Weights of a small transformer language model.
Size: width 192, MLP 960 SwiGLU.
Architecture: RMSNorm before each block, rotary positions, biases on query, key and value, untied embeddings.
MLP neurons of a small language model. Each row is named by its layer, matrix (gate and up: input weights) and neuron, and shows model dimensions 48-175. Each number is 200 + 20 x the weight over its row's rms, rounded and kept within 0 to 999. A neuron's up and down rows have the sign that makes its largest values positive.
Before each neuron's rows, "fires in" lists the words (lower case) most often at its 100 highest values on Wikipedia text that the model never trained on. A number after a token or word is its count.

fires in: "title" 11, "two" 10, "took" 9, "type" 8, "this" 7, "label" 5
L4.gate150,178,205,241,202,176,196,213,209,208,188,170,190,170,203,179,188,193,206,177,193,164,192,227,218,199,182,197,195,193,217,203,212,201,169,220,218,179,163,212,199,231,207,160,206,197,222,174,223,187,237,182,194,175,186,176,231,228,200,188,244,216,188,161,177,181,208,174,192,199,196,194,207,185,176,198,177,221,205,197,197,183,178,173,205,211,180,223,201,207,171,214,234,225,236,217,219,218,210,196,200,177,213,230,224,202,190,162,187,182,209,209,218,171,205,191,217,171,170,200,202,177,211,189,210,211,212,205,169
L4.up150,194,160,205,227,185,186,197,196,227,181,187,155,206,224,229,191,200,208,174,190,199,186,209,183,187,198,186,225,203,195,178,202,164,188,226,213,216,206,205,203,161,190,193,233,213,191,225,196,209,191,183,225,163,195,216,182,210,179,215,190,229,199,222,181,213,215,225,201,209,209,197,218,218,180,230,218,198,164,187,200,222,194,203,217,164,186,200,189,186,214,220,218,215,201,218,198,191,221,262,194,202,197,228,187,193,210,216,216,189,162,205,235,202,228,188,228,194,202,205,208,198,187,254,207,174,223,212,195

fires in: "a" 26, "an" 23, "website" 8, "olympics" 7, "was" 6
L5.gate201,170,227,217,203,202,199,201,192,237,184,203,201,174,185,196,184,166,208,197,196,195,224,202,201,197,218,220,189,220,223,170,217,195,221,171,170,194,169,212,189,194,211,184,207,210,222,195,207,152,166,182,182,191,197,226,221,193,203,232,213,213,211,193,212,218,166,225,171,192,203,230,195,171,195,206,178,215,228,193,158,190,182,251,199,203,155,231,233,168,142,228,217,127,213,226,222,184,202,189,176,180,192,167,215,220,179,195,203,226,210,211,179,207,217,198,175,208,187,215,189,243,176,213,210,198,193,185,193
L5.up201,172,227,216,183,204,188,199,217,183,205,187,194,177,202,198,206,221,208,218,199,213,200,178,211,180,214,201,214,219,198,227,203,244,188,185,189,215,198,211,194,233,214,231,176,205,239,209,158,201,186,211,233,234,207,205,240,185,185,211,230,187,191,226,205,202,215,228,197,222,200,224,214,189,214,197,210,160,186,215,198,175,217,197,147,188,191,188,215,219,206,277,247,206,194,199,188,211,185,181,180,203,173,193,238,203,241,198,206,205,190,194,163,191,179,199,209,195,225,234,203,207,183,208,202,169,194,187,215

fires in: "release" 15, "development" 13, "version" 9, "production" 7, "released" 7, "operation" 7
L2.gate631,214,207,225,217,238,225,215,175,237,225,210,207,227,180,194,210,208,237,237,205,156,188,161,208,193,225,202,168,189,186,224,183,221,214,212,187,208,220,223,180,210,178,219,173,228,208,188,231,207,202,207,216,196,199,199,207,195,179,198,220,187,191,183,217,237,197,158,198,197,232,191,229,181,237,195,195,201,171,186,198,185,193,217,204,176,185,226,220,207,158,187,215,185,190,208,187,256,182,183,206,163,211,203,231,177,176,195,169,211,232,191,171,207,214,183,221,241,185,202,171,158,181,191,206,168,206,190,184
L2.up631,204,198,240,217,236,234,215,163,219,178,208,216,204,178,222,238,231,175,199,203,175,167,171,232,151,196,183,208,187,182,190,186,212,201,213,230,217,199,212,212,201,187,176,193,209,200,207,186,199,173,195,203,190,229,187,195,211,195,235,199,190,187,200,188,207,229,212,227,221,211,186,221,192,183,216,189,186,174,170,212,215,199,204,209,178,183,194,194,206,177,209,207,218,204,216,183,175,176,155,173,193,201,185,211,206,182,205,190,215,256,202,172,172,188,169,230,213,149,220,221,207,173,196,211,165,186,184,219

fires in: "his" 47, "her" 27, "their" 11
L2.gate741,176,186,188,197,180,200,185,222,219,191,185,193,184,173,216,199,196,248,198,204,195,204,194,225,199,229,214,208,186,195,175,208,193,226,208,184,180,194,198,235,201,153,217,160,199,210,221,197,206,207,182,211,183,202,193,183,181,198,207,204,205,152,174,210,168,210,211,207,167,215,231,181,181,186,209,211,221,220,203,162,207,210,156,202,238,229,188,215,185,242,190,199,185,221,201,230,176,214,189,224,213,143,232,202,199,201,226,214,188,211,208,183,166,187,231,202,196,239,191,203,222,189,199,197,222,149,246,195
L2.up741,206,171,187,199,171,221,181,201,204,226,174,171,184,179,203,199,206,230,208,239,180,246,185,244,171,225,196,190,171,171,185,209,192,195,172,209,181,232,197,221,187,187,176,197,169,185,198,165,198,210,212,205,192,196,180,199,241,184,199,240,208,155,185,208,189,212,205,198,172,183,233,184,175,195,212,215,160,222,241,170,205,199,194,201,208,222,204,190,203,239,196,209,209,195,228,197,176,217,212,209,200,155,233,187,201,189,196,182,209,206,214,211,167,224,223,225,219,231,162,216,232,225,191,205,189,193,202,195

fires in: "took" 22, "takes" 16, "take" 9, "taken" 7
L5.gate794,214,198,186,232,195,220,178,201,206,186,215,197,173,221,186,197,203,211,191,188,160,194,202,183,193,186,165,197,214,187,205,178,185,202,192,205,194,194,215,221,206,221,209,182,191,184,209,180,170,217,225,227,168,206,169,174,182,190,205,200,235,208,213,188,191,196,197,233,183,242,205,200,215,183,205,193,194,175,223,169,216,186,208,177,189,217,200,249,193,232,210,209,256,210,246,170,216,229,202,191,208,187,223,190,227,205,228,214,188,220,183,196,196,210,165,193,196,222,221,192,177,167,188,194,199,201,209,202
L5.up794,214,183,200,205,166,206,201,219,214,169,217,207,210,202,193,211,189,234,159,173,184,235,203,184,204,225,181,215,208,201,199,199,193,188,192,201,191,184,219,207,209,210,194,192,175,187,195,184,202,237,203,194,208,224,210,190,184,223,160,187,194,176,190,238,200,206,159,222,192,234,186,226,188,181,233,178,234,185,203,190,178,173,181,198,202,199,197,223,208,188,217,188,201,217,201,184,212,245,246,200,215,201,237,175,205,201,226,224,211,215,190,171,176,193,158,223,214,239,173,195,189,190,198,176,238,210,213,185

fires in: "has" 18, "was" 9, "he" 8, "including" 7, "served" 6, "also" 6
L3.gate285,214,212,212,170,191,189,209,199,251,226,183,167,199,220,222,181,160,222,183,181,148,196,176,201,204,183,227,208,207,208,213,238,219,176,246,197,206,192,170,197,177,218,197,185,174,177,187,203,210,201,211,208,211,200,156,217,230,167,196,213,195,212,180,244,173,217,226,182,201,184,188,223,171,200,210,174,204,177,174,213,169,181,215,172,194,169,197,180,171,207,225,178,213,172,182,181,192,199,183,171,204,199,171,203,243,210,163,200,179,218,176,211,202,227,208,223,182,234,222,159,196,215,243,169,198,204,211,198
L3.up285,203,163,163,195,208,182,175,194,229,203,212,174,207,202,219,176,202,229,200,217,138,207,202,197,185,181,176,189,210,220,207,204,229,196,198,193,248,197,211,212,200,214,242,198,190,164,187,233,214,205,146,193,214,200,222,213,201,229,201,220,208,200,181,207,189,204,207,228,232,219,210,180,201,206,189,213,222,188,185,196,220,172,190,224,223,210,208,217,181,203,205,230,165,166,193,202,191,182,230,184,164,216,219,199,214,223,151,168,184,187,173,223,211,218,188,175,200,191,199,195,203,188,248,221,222,167,218,192

fires in: "be" 57, "best" 4
L3.gate798,209,208,201,199,207,236,217,226,195,197,205,184,161,230,196,222,186,160,181,215,174,198,212,175,193,187,158,218,216,225,216,247,204,193,223,187,186,166,205,209,216,212,203,195,152,198,191,191,203,172,188,219,202,206,201,201,237,221,194,225,244,180,203,218,154,210,181,218,222,208,224,196,193,176,181,199,217,229,210,198,189,206,181,246,206,195,231,192,223,208,210,184,176,198,210,161,223,205,198,163,230,231,221,164,185,204,180,190,212,198,173,196,190,226,182,229,184,234,200,182,200,195,207,213,206,184,214,223
L3.up798,179,215,195,232,176,211,208,194,204,196,245,178,181,228,203,191,175,175,227,176,199,224,232,172,181,197,192,168,213,215,232,219,195,234,225,185,218,197,188,227,196,173,214,160,208,197,196,169,208,178,203,209,208,179,228,180,234,222,202,214,210,190,219,198,172,196,201,222,207,236,225,186,198,204,246,203,196,184,240,170,190,165,198,218,169,210,204,196,208,203,197,216,192,220,218,158,210,232,214,183,232,231,195,210,203,197,190,195,212,224,188,187,218,203,159,182,193,214,182,219,212,200,200,194,187,180,185,208

fires in: "two" 14, "with" 11, "another" 9, "this" 9, "several" 9, "a" 7
L5.gate328,200,224,201,182,202,187,205,172,200,139,227,153,189,221,174,167,195,204,209,224,227,162,201,211,213,216,198,192,192,202,220,186,179,214,188,183,207,170,221,201,198,154,197,207,182,172,202,203,184,218,233,198,207,211,202,198,195,196,227,205,203,195,199,228,169,214,209,200,175,195,203,214,193,205,167,173,183,221,208,194,217,151,167,228,215,188,212,211,221,216,228,209,153,194,208,199,238,229,234,185,165,196,143,168,208,172,202,172,248,184,188,203,222,183,227,214,233,203,210,217,184,200,205,190,226,235,196,214
L5.up328,221,195,200,208,175,211,196,223,213,210,213,199,208,179,207,180,185,200,182,187,180,207,224,226,209,207,177,165,197,191,182,213,180,160,206,163,170,187,226,189,223,216,186,206,205,222,186,228,184,190,211,232,221,238,194,166,171,182,195,186,227,224,210,200,212,177,177,207,216,193,184,192,197,181,220,232,203,193,252,218,171,191,190,176,179,184,184,221,179,200,162,193,207,251,200,208,210,243,192,175,208,195,193,209,205,219,263,177,221,245,220,250,202,172,192,192,197,242,192,236,206,199,232,186,192,202,224,220

fires in: "000" 24, "million" 22, "thirty" 4, "hundreds" 4
L4.gate896,173,184,196,163,213,208,216,222,180,190,188,165,191,151,195,191,219,226,218,197,152,183,179,230,220,192,204,186,207,229,175,212,202,180,188,187,198,169,196,186,204,182,188,197,218,202,217,209,226,182,241,195,218,203,199,215,199,207,249,198,210,162,178,202,205,187,240,227,185,210,244,173,194,223,209,170,233,205,212,211,223,211,174,223,232,194,237,212,206,173,180,183,191,220,210,228,197,216,213,159,247,214,180,189,211,196,186,200,190,198,194,191,243,179,198,152,201,191,176,212,171,196,168,214,213,199,175,234
L4.up896,218,193,172,193,216,215,167,218,217,191,176,225,198,208,224,227,212,238,174,169,181,175,179,194,207,181,154,211,195,166,166,211,199,190,194,164,166,205,179,186,199,193,185,219,196,189,164,226,202,222,177,172,207,205,204,217,125,198,174,195,213,155,209,168,213,223,202,189,193,197,189,173,187,219,196,193,192,211,219,203,207,222,200,186,201,212,203,212,244,200,218,194,212,202,183,209,219,186,210,210,187,211,194,198,216,160,192,211,208,205,210,212,239,237,181,210,202,190,209,178,198,199,221,196,200,171,180,178

fires in: "second" 18, "first" 14, "only" 12, "won" 10, "third" 8
L5.gate720,208,198,201,210,224,190,198,196,171,191,219,219,228,188,192,199,151,204,209,213,214,195,208,211,241,193,242,184,233,236,183,180,206,220,245,210,202,197,219,228,203,186,195,193,158,204,205,232,173,237,209,187,236,177,227,160,204,194,203,189,202,198,207,186,183,199,170,195,213,210,202,202,208,211,194,226,196,247,187,188,198,194,198,183,181,183,177,199,179,170,169,211,184,193,176,241,193,221,223,171,200,204,210,228,192,213,209,210,188,214,166,181,251,231,182,218,202,195,172,197,162,175,195,156,227,200,237,214
L5.up720,206,191,185,189,188,229,194,206,154,220,221,188,178,205,227,185,202,176,205,183,188,211,174,204,191,211,201,178,170,162,201,203,188,218,231,221,183,236,182,204,191,175,208,202,229,203,209,190,147,173,191,203,171,190,188,164,166,178,184,207,210,194,201,195,225,228,191,202,211,182,212,201,238,167,194,204,224,207,225,183,184,239,191,208,202,220,202,196,184,174,200,144,203,209,171,208,211,220,209,204,247,194,213,239,201,186,196,211,192,210,227,213,186,194,200,206,194,185,230,174,183,207,204,200,201,207,227,211

fires in: "0" 26, "chicago" 9, "3" 9, "medicine" 6
L2.gate431,194,225,157,190,190,185,198,202,241,210,186,179,162,217,191,227,195,246,222,179,219,224,188,201,195,189,222,227,183,206,177,207,245,198,204,225,181,198,198,197,168,224,191,162,187,207,223,186,223,202,239,187,202,212,194,182,171,216,219,191,209,177,199,194,160,241,209,182,226,208,233,214,186,185,210,149,197,169,182,200,203,211,212,241,215,225,208,244,238,172,179,239,214,166,213,230,177,197,206,177,195,201,214,209,192,196,177,211,219,192,208,211,207,205,228,228,173,167,190,191,174,198,235,230,217,213,200,211
L2.up431,220,191,198,216,220,223,198,196,215,228,217,209,200,158,201,217,196,220,236,215,182,190,211,211,145,203,211,205,217,184,164,214,204,203,185,210,190,223,211,215,187,206,182,192,216,173,219,231,167,164,174,178,187,178,268,190,190,192,210,207,218,218,206,205,165,194,168,199,195,234,185,195,196,206,201,199,183,200,190,189,199,194,174,202,238,173,184,200,187,186,204,224,201,217,178,174,189,202,230,199,155,234,197,200,193,170,180,199,172,196,173,216,194,196,195,213,218,174,215,238,179,191,198,208,175,193,210,196

fires in: "from" 92
L3.gate499,223,263,237,206,192,204,201,179,218,196,181,178,248,196,204,228,208,211,180,205,217,199,189,191,181,214,196,181,191,176,225,229,214,251,183,199,204,206,228,232,217,188,202,214,192,182,194,237,192,182,213,169,181,236,232,201,200,215,193,197,196,212,185,204,184,203,192,171,163,208,183,217,205,195,189,214,174,193,196,217,231,165,203,180,209,207,212,199,203,178,217,243,233,199,229,194,196,188,194,149,247,182,187,221,209,245,203,236,193,193,211,213,202,197,159,193,227,218,209,209,193,163,194,172,204,217,208,183
L3.up499,198,206,216,228,214,226,211,189,211,208,226,197,232,203,219,194,167,217,218,166,178,215,219,164,206,198,179,191,228,201,185,221,209,219,224,189,208,225,194,222,228,191,201,174,235,186,210,197,204,174,181,221,227,248,200,190,206,192,209,191,180,212,209,205,174,219,174,184,218,189,203,243,191,216,217,210,195,180,230,192,219,201,171,195,167,210,201,225,210,179,195,221,214,225,193,233,219,207,180,184,178,145,181,225,201,211,181,233,224,229,193,217,198,197,206,181,227,229,164,208,174,211,220,213,211,176,216,230

fires in: "her" 26, "she" 18, "blue" 4, "girlfriend" 4
L10.gate801,205,194,221,176,184,183,176,212,205,215,142,192,197,160,208,204,250,222,205,210,203,176,210,177,187,206,211,196,191,224,204,222,192,203,168,231,189,223,228,190,183,193,190,209,214,225,248,205,231,203,182,203,180,198,170,199,197,206,198,202,195,218,187,215,196,190,189,163,196,230,198,182,187,194,196,207,198,201,186,201,241,217,196,169,213,229,195,214,189,179,205,197,175,214,243,205,201,213,200,181,192,197,167,187,207,246,183,198,225,208,196,204,207,196,190,206,225,190,164,229,218,188,199,200,207,224,198,178
L10.up801,218,209,193,202,209,231,226,179,179,222,185,212,184,172,202,175,198,225,219,183,182,208,195,163,206,201,213,197,211,158,239,173,212,164,199,210,212,195,181,194,239,164,214,241,212,169,199,150,216,204,206,226,191,208,193,155,226,172,206,195,177,167,168,178,212,229,184,186,171,183,201,196,201,226,188,185,212,178,201,219,202,199,191,198,203,206,196,220,188,224,200,228,211,205,208,170,216,179,194,206,179,226,201,204,225,209,199,189,201,241,243,197,206,194,211,221,202,186,162,199,219,202,203,197,172,221,204,180

fires in: "all" 31, "million" 19, "000" 11, "among" 10, "what" 4
L2.gate166,181,219,174,184,189,185,187,197,215,191,185,197,195,207,145,199,189,184,219,226,204,198,228,222,214,165,188,192,225,205,186,163,199,175,163,174,204,233,216,181,214,218,185,213,227,242,218,158,220,206,234,193,183,171,194,176,206,214,193,170,177,174,179,208,197,221,216,210,240,208,193,201,192,237,167,200,223,196,195,226,198,214,193,189,163,230,235,210,226,203,201,193,202,204,232,218,204,193,178,195,213,191,217,210,224,180,206,192,190,214,206,215,187,205,229,185,190,237,191,181,186,187,224,175,211,190,220,212
L2.up166,183,215,179,189,169,200,182,212,213,179,189,175,214,215,163,204,207,214,192,218,215,205,239,211,170,163,164,175,221,227,215,190,208,184,189,163,219,210,199,206,199,185,215,232,174,220,185,193,204,207,202,168,133,178,222,183,185,212,191,190,211,176,207,173,241,227,198,197,241,188,195,166,196,205,201,190,228,211,157,244,205,220,194,213,160,212,198,198,237,217,180,211,164,200,198,221,207,178,177,241,208,168,210,209,184,185,189,188,163,211,190,189,205,230,200,208,187,207,190,186,219,212,200,226,212,205,220,220

fires in: "she" 26, "he" 14, "already" 7, "early" 6, "also" 4, "from" 4
L10.gate421,206,205,196,185,219,218,191,178,210,171,195,207,245,221,212,202,202,222,222,225,198,246,151,179,203,208,225,194,221,205,187,237,207,194,223,206,175,190,211,208,206,223,207,152,176,196,185,213,223,215,215,210,216,172,183,189,189,171,205,204,181,217,228,188,209,214,213,207,189,210,219,209,190,201,207,249,200,222,177,175,207,176,193,193,221,194,195,215,155,222,198,198,225,187,220,165,225,145,188,201,208,196,202,182,187,204,207,189,214,178,189,212,173,193,187,213,208,183,207,190,232,183,199,192,160,190,225,222
L10.up421,218,209,186,247,203,196,163,198,183,195,175,160,225,168,216,245,192,201,235,201,216,196,188,174,208,207,193,186,207,196,191,229,215,182,184,198,210,207,210,208,199,185,226,209,192,183,182,215,216,186,165,189,227,209,190,236,198,229,204,181,185,181,185,238,183,184,168,203,202,190,232,189,196,201,188,195,208,194,186,200,240,190,183,207,216,185,232,187,217,179,173,198,221,198,214,167,208,204,225,188,209,200,205,171,197,194,177,232,194,177,224,239,212,185,202,209,193,230,186,204,204,214,176,175,242,203,209,193

fires in: "when" 15, "since" 14, "summer" 8, "day" 5, "before" 5, "soon" 4
L7.gate671,206,176,194,212,164,210,181,197,160,179,179,205,218,207,194,197,197,174,207,203,218,225,188,238,214,200,220,206,173,202,192,182,212,176,202,215,206,198,204,168,200,204,213,242,198,217,209,156,180,164,218,215,183,194,235,206,157,220,216,202,180,228,209,182,184,184,182,165,179,170,181,195,162,202,201,201,186,190,189,164,196,208,193,201,187,179,231,187,203,216,215,197,173,214,192,174,198,214,213,225,212,221,164,156,211,182,186,193,222,182,204,191,201,205,171,233,176,182,221,170,176,224,207,184,186,169,211,208
L7.up671,200,208,207,210,215,191,194,157,178,198,207,200,231,205,196,173,185,198,208,194,201,174,184,189,236,184,212,196,197,167,220,216,164,208,206,221,190,211,236,197,239,230,184,226,202,212,234,195,220,211,211,201,218,197,178,182,209,220,191,180,181,233,228,197,189,189,231,191,221,190,233,197,136,176,197,183,203,218,198,187,192,171,187,198,209,215,191,199,210,223,197,187,184,191,201,199,237,233,185,186,194,238,204,186,191,163,207,222,203,195,223,214,183,225,181,185,177,195,172,169,222,185,218,179,209,182,183,190

fires in: "for" 32, "fort" 9, "foreign" 5, "former" 5, "ford" 5, "forbes" 5
L2.gate711,166,204,205,201,195,213,180,205,188,205,200,155,151,195,242,177,214,225,200,204,173,206,231,214,191,189,172,215,175,196,208,191,191,203,220,191,215,215,217,177,216,177,224,192,176,209,207,216,200,194,222,197,191,195,216,205,202,233,162,233,206,202,198,181,172,194,201,173,216,218,196,198,169,192,215,211,211,158,218,216,232,190,193,201,205,178,208,224,226,200,221,184,193,198,226,191,181,202,240,217,172,189,178,207,197,248,177,202,180,197,204,189,234,242,209,178,173,203,193,213,149,214,183,193,198,202,212,205
L2.up711,202,185,211,215,200,205,228,210,204,184,189,193,196,188,228,184,160,167,208,218,183,190,227,219,173,169,208,169,201,177,198,195,189,211,229,202,241,189,197,214,180,211,257,209,195,163,191,176,205,220,206,185,201,224,221,185,198,169,213,201,188,237,162,222,180,205,198,197,170,199,227,214,205,204,203,208,205,195,207,227,183,212,182,193,220,183,193,160,225,180,241,216,172,169,206,177,184,213,201,197,158,194,203,222,184,215,193,204,181,214,199,203,188,211,195,193,220,271,198,225,182,181,180,225,241,204,222,220

fires in: "record" 20, "records" 15, "recorded" 13, "mex" 5, "season" 4
L2.gate462,196,224,196,225,191,192,211,219,181,207,204,212,199,182,186,243,195,190,176,225,220,218,190,201,177,188,183,195,188,195,196,175,197,190,167,172,182,192,213,193,199,185,225,186,205,194,173,189,211,215,232,196,266,218,214,212,233,208,188,234,230,173,191,208,164,217,170,189,217,183,207,221,225,191,191,156,212,193,191,227,173,216,162,189,187,220,216,225,189,200,125,222,183,211,199,213,195,212,175,165,202,226,253,226,205,196,201,207,187,220,232,211,191,201,217,186,218,186,172,172,201,187,192,222,221,214,170,231
L2.up462,202,235,215,174,177,213,232,190,199,217,212,200,219,166,226,233,176,196,172,202,206,202,199,194,199,207,159,187,207,207,175,200,212,204,199,206,191,178,202,208,217,184,203,150,228,203,193,192,205,236,226,194,240,190,215,247,214,247,203,208,186,182,161,203,199,197,178,190,180,193,205,208,203,206,186,194,197,160,182,209,210,203,228,221,227,143,203,209,193,211,168,198,198,215,163,196,170,203,193,179,217,211,203,207,227,226,196,202,201,190,209,179,197,187,219,167,204,203,197,180,204,177,156,200,194,174,174,217

fires in: "first" 26, "only" 14, "second" 9, "important" 5, "best" 4
L5.gate159,201,184,229,177,174,209,197,178,191,205,224,155,206,176,199,219,166,199,190,223,200,193,235,213,188,186,178,180,234,207,227,170,209,219,230,172,205,213,185,178,168,195,157,221,183,194,186,204,201,214,200,226,243,188,169,183,196,191,179,224,236,213,223,187,189,236,212,206,203,187,222,203,214,244,213,229,168,187,173,209,187,209,216,209,188,222,205,205,194,228,204,225,212,236,218,213,169,189,217,188,199,164,192,221,176,204,206,218,219,225,207,203,207,224,178,212,187,187,227,185,239,213,163,187,199,192,187,209
L5.up159,179,198,219,198,181,154,208,207,206,174,190,207,198,171,179,202,188,193,195,187,186,187,242,211,188,218,203,172,217,155,194,176,219,194,213,238,202,202,201,190,196,158,184,223,197,216,158,238,183,219,215,205,195,180,197,184,203,193,195,253,212,191,201,139,217,192,208,257,235,197,224,212,191,223,208,199,195,196,221,191,220,183,211,179,209,188,198,195,170,190,162,201,188,204,189,192,218,201,208,175,213,201,176,199,221,212,203,175,194,176,215,187,198,177,184,203,234,181,188,194,181,183,189,220,187,240,194,178

fires in: "at" 30, "committee" 9, "commitment" 6, "promoted" 5, "orchestra" 5, "promotion" 4
L7.gate453,213,182,167,210,216,164,203,200,187,173,182,185,217,222,189,212,194,198,220,242,225,221,218,221,170,221,197,181,192,195,204,206,221,241,216,180,206,238,175,173,183,184,208,218,177,205,214,202,186,224,187,191,180,213,205,203,187,227,193,190,217,212,168,178,166,194,222,217,221,190,220,200,190,170,225,231,192,186,179,231,202,199,239,206,208,198,138,198,241,182,167,209,225,187,185,191,190,209,208,221,175,182,185,226,168,201,214,175,208,232,189,179,226,190,206,214,182,198,215,187,184,203,196,238,193,198,213,188
L7.up453,187,200,207,217,224,221,190,199,186,213,158,208,216,225,200,237,238,211,222,196,205,209,199,209,210,195,166,204,190,195,182,200,165,237,197,202,202,270,237,184,218,206,195,201,179,228,194,160,175,201,217,198,204,204,162,197,174,212,170,204,207,162,220,212,211,201,200,189,178,181,197,206,196,216,178,217,192,160,195,198,195,180,192,184,177,214,202,235,163,217,184,196,180,217,203,208,176,228,179,214,182,175,184,210,205,205,203,208,184,182,157,229,215,167,190,210,207,167,257,178,199,192,193,203,186,211,239,163

fires in: "this" 50, "china" 10, "service" 4
L2.gate400,214,184,207,210,178,170,210,225,199,187,220,190,176,214,180,172,195,167,183,171,194,171,190,195,221,226,196,196,198,170,197,223,172,200,189,204,196,207,209,204,212,222,205,166,197,185,215,182,177,212,202,215,193,199,209,210,222,217,200,190,221,194,203,205,223,208,222,212,182,208,228,226,198,207,195,181,159,176,207,210,159,192,213,221,202,157,206,158,156,212,187,198,215,210,219,257,170,198,185,186,222,180,168,171,225,180,226,193,232,201,223,222,215,194,231,197,197,197,218,172,207,218,207,186,195,198,232,202
L2.up400,180,224,185,193,197,197,201,225,179,225,219,216,191,207,209,185,204,207,167,177,199,178,212,186,178,194,190,201,180,199,186,226,207,233,191,222,201,225,206,186,205,209,231,164,227,193,219,196,204,193,208,162,199,194,204,237,218,233,208,198,210,195,202,166,216,177,199,176,208,200,189,212,197,212,154,180,201,174,200,208,190,220,186,204,210,222,229,176,180,221,177,190,204,237,202,224,171,222,161,177,189,185,166,171,213,196,204,206,205,222,212,205,225,181,213,194,231,195,229,182,206,149,219,172,167,188,223,229

fires in: "all" 36, "from" 23, "among" 7
L2.gate826,199,209,212,204,208,194,235,183,176,230,186,204,180,202,198,212,196,213,194,153,181,212,213,204,228,184,165,188,166,212,196,183,204,188,211,161,196,187,176,159,227,202,202,200,248,233,188,211,205,199,237,163,199,203,179,197,210,227,204,198,197,165,176,227,173,194,186,194,214,218,210,209,200,194,173,201,210,211,224,252,196,197,188,208,181,248,203,212,230,219,194,221,201,219,173,188,183,234,208,205,203,193,201,196,161,205,191,196,190,222,210,237,176,172,218,199,221,193,202,239,184,175,213,180,223,226,214,187
L2.up826,203,194,198,209,222,170,212,200,192,207,205,197,229,220,199,190,209,219,207,172,195,202,172,180,243,182,162,174,154,222,205,163,230,187,203,162,195,195,191,191,181,188,170,217,196,212,191,155,189,201,227,193,191,199,192,213,224,212,195,192,230,172,190,206,177,211,192,196,191,193,214,213,223,187,210,200,197,164,209,222,218,173,220,223,192,193,202,179,237,208,208,211,162,181,195,217,220,218,194,210,227,191,200,212,212,197,215,221,152,199,213,197,209,189,216,175,201,223,204,190,204,196,250,238,223,220,228,172

fires in: "world" 13, "family" 11, "country" 9, "real" 9, "state" 8
L5.gate576,210,200,200,192,219,167,199,182,188,197,213,166,221,184,177,195,189,225,229,209,215,217,209,169,206,190,176,197,203,224,204,214,176,202,229,188,203,205,214,241,253,183,212,179,231,174,198,204,194,207,210,169,221,209,224,226,237,168,185,189,212,202,204,206,191,190,191,169,228,186,198,205,213,214,182,169,206,214,219,184,185,217,176,179,164,178,202,193,194,208,174,211,191,214,216,214,178,193,176,200,191,231,164,198,217,246,197,243,194,196,207,218,204,200,161,187,187,228,177,180,209,166,196,194,209,200,175,200
L5.up576,203,198,174,210,236,216,182,180,180,195,216,203,171,218,185,196,194,141,199,197,217,179,201,192,220,178,204,202,231,216,199,201,170,234,201,213,180,206,205,198,209,193,213,192,194,195,249,174,199,238,158,196,174,204,205,179,226,201,203,164,192,194,201,189,188,211,225,195,231,162,188,194,188,207,217,181,216,247,199,192,199,183,171,206,200,163,172,177,182,206,215,204,225,205,222,221,163,227,211,212,174,197,216,231,188,178,193,184,210,207,230,228,218,204,174,166,222,207,204,175,195,158,219,183,208,197,178,175

fires in: "him" 41, "it" 34, "her" 14, "himself" 7
L2.gate677,206,177,226,188,212,183,227,211,199,217,195,210,218,185,198,183,189,207,206,199,207,255,193,143,212,190,187,206,187,196,177,200,189,179,207,177,195,202,214,183,205,161,175,173,198,161,231,168,205,208,192,219,189,217,204,232,225,191,183,197,193,206,198,165,168,197,166,234,173,220,227,169,203,209,177,179,214,239,185,204,223,214,229,221,227,175,222,209,180,223,223,217,221,223,195,209,169,216,198,190,194,193,186,209,222,202,197,153,236,209,211,203,172,193,204,204,211,202,202,211,259,195,216,199,161,182,228,178
L2.up677,216,189,236,208,227,211,231,242,200,198,201,180,212,186,198,172,197,224,203,189,195,268,181,145,213,192,180,197,173,168,199,196,164,190,180,162,231,188,206,192,206,187,217,159,203,180,203,179,168,253,202,225,196,216,199,224,214,194,190,229,206,203,173,178,153,210,185,214,201,209,222,188,197,211,163,188,208,211,179,212,210,211,179,222,193,204,251,231,171,208,212,212,185,225,194,192,189,219,203,189,222,193,188,208,197,235,212,179,208,197,180,202,184,186,183,204,187,172,194,236,206,199,225,196,180,193,211,175

fires in: "all" 31, "both" 25, "be" 11, "those" 10, "such" 4
L2.gate644,199,216,206,191,190,218,209,185,212,185,212,219,193,178,171,225,222,185,202,205,200,229,209,180,180,203,208,215,213,209,247,225,194,213,236,184,229,167,246,163,237,182,173,194,178,153,199,196,207,226,224,209,227,196,203,225,207,187,209,225,175,188,207,183,186,205,230,195,235,164,199,190,223,170,188,203,201,196,184,212,165,211,209,222,195,213,214,218,216,202,198,199,211,184,175,232,204,226,215,207,211,206,209,185,209,206,175,213,214,201,171,239,218,197,179,198,168,192,213,174,219,195,231,214,251,164,205,187
L2.up644,174,211,157,233,188,191,194,169,203,202,130,233,252,217,191,188,166,216,185,180,198,198,216,199,203,161,199,141,170,218,178,188,186,203,186,197,209,215,207,167,178,184,201,201,226,197,221,203,216,181,213,221,186,213,187,167,186,202,214,201,208,209,229,198,232,183,204,211,201,162,179,231,143,191,206,206,149,166,192,165,191,211,171,173,182,194,174,201,186,197,169,219,195,174,170,212,229,189,195,198,198,193,187,199,205,194,221,237,196,212,199,174,191,197,189,198,161,197,185,184,183,201,191,212,209,204,184,189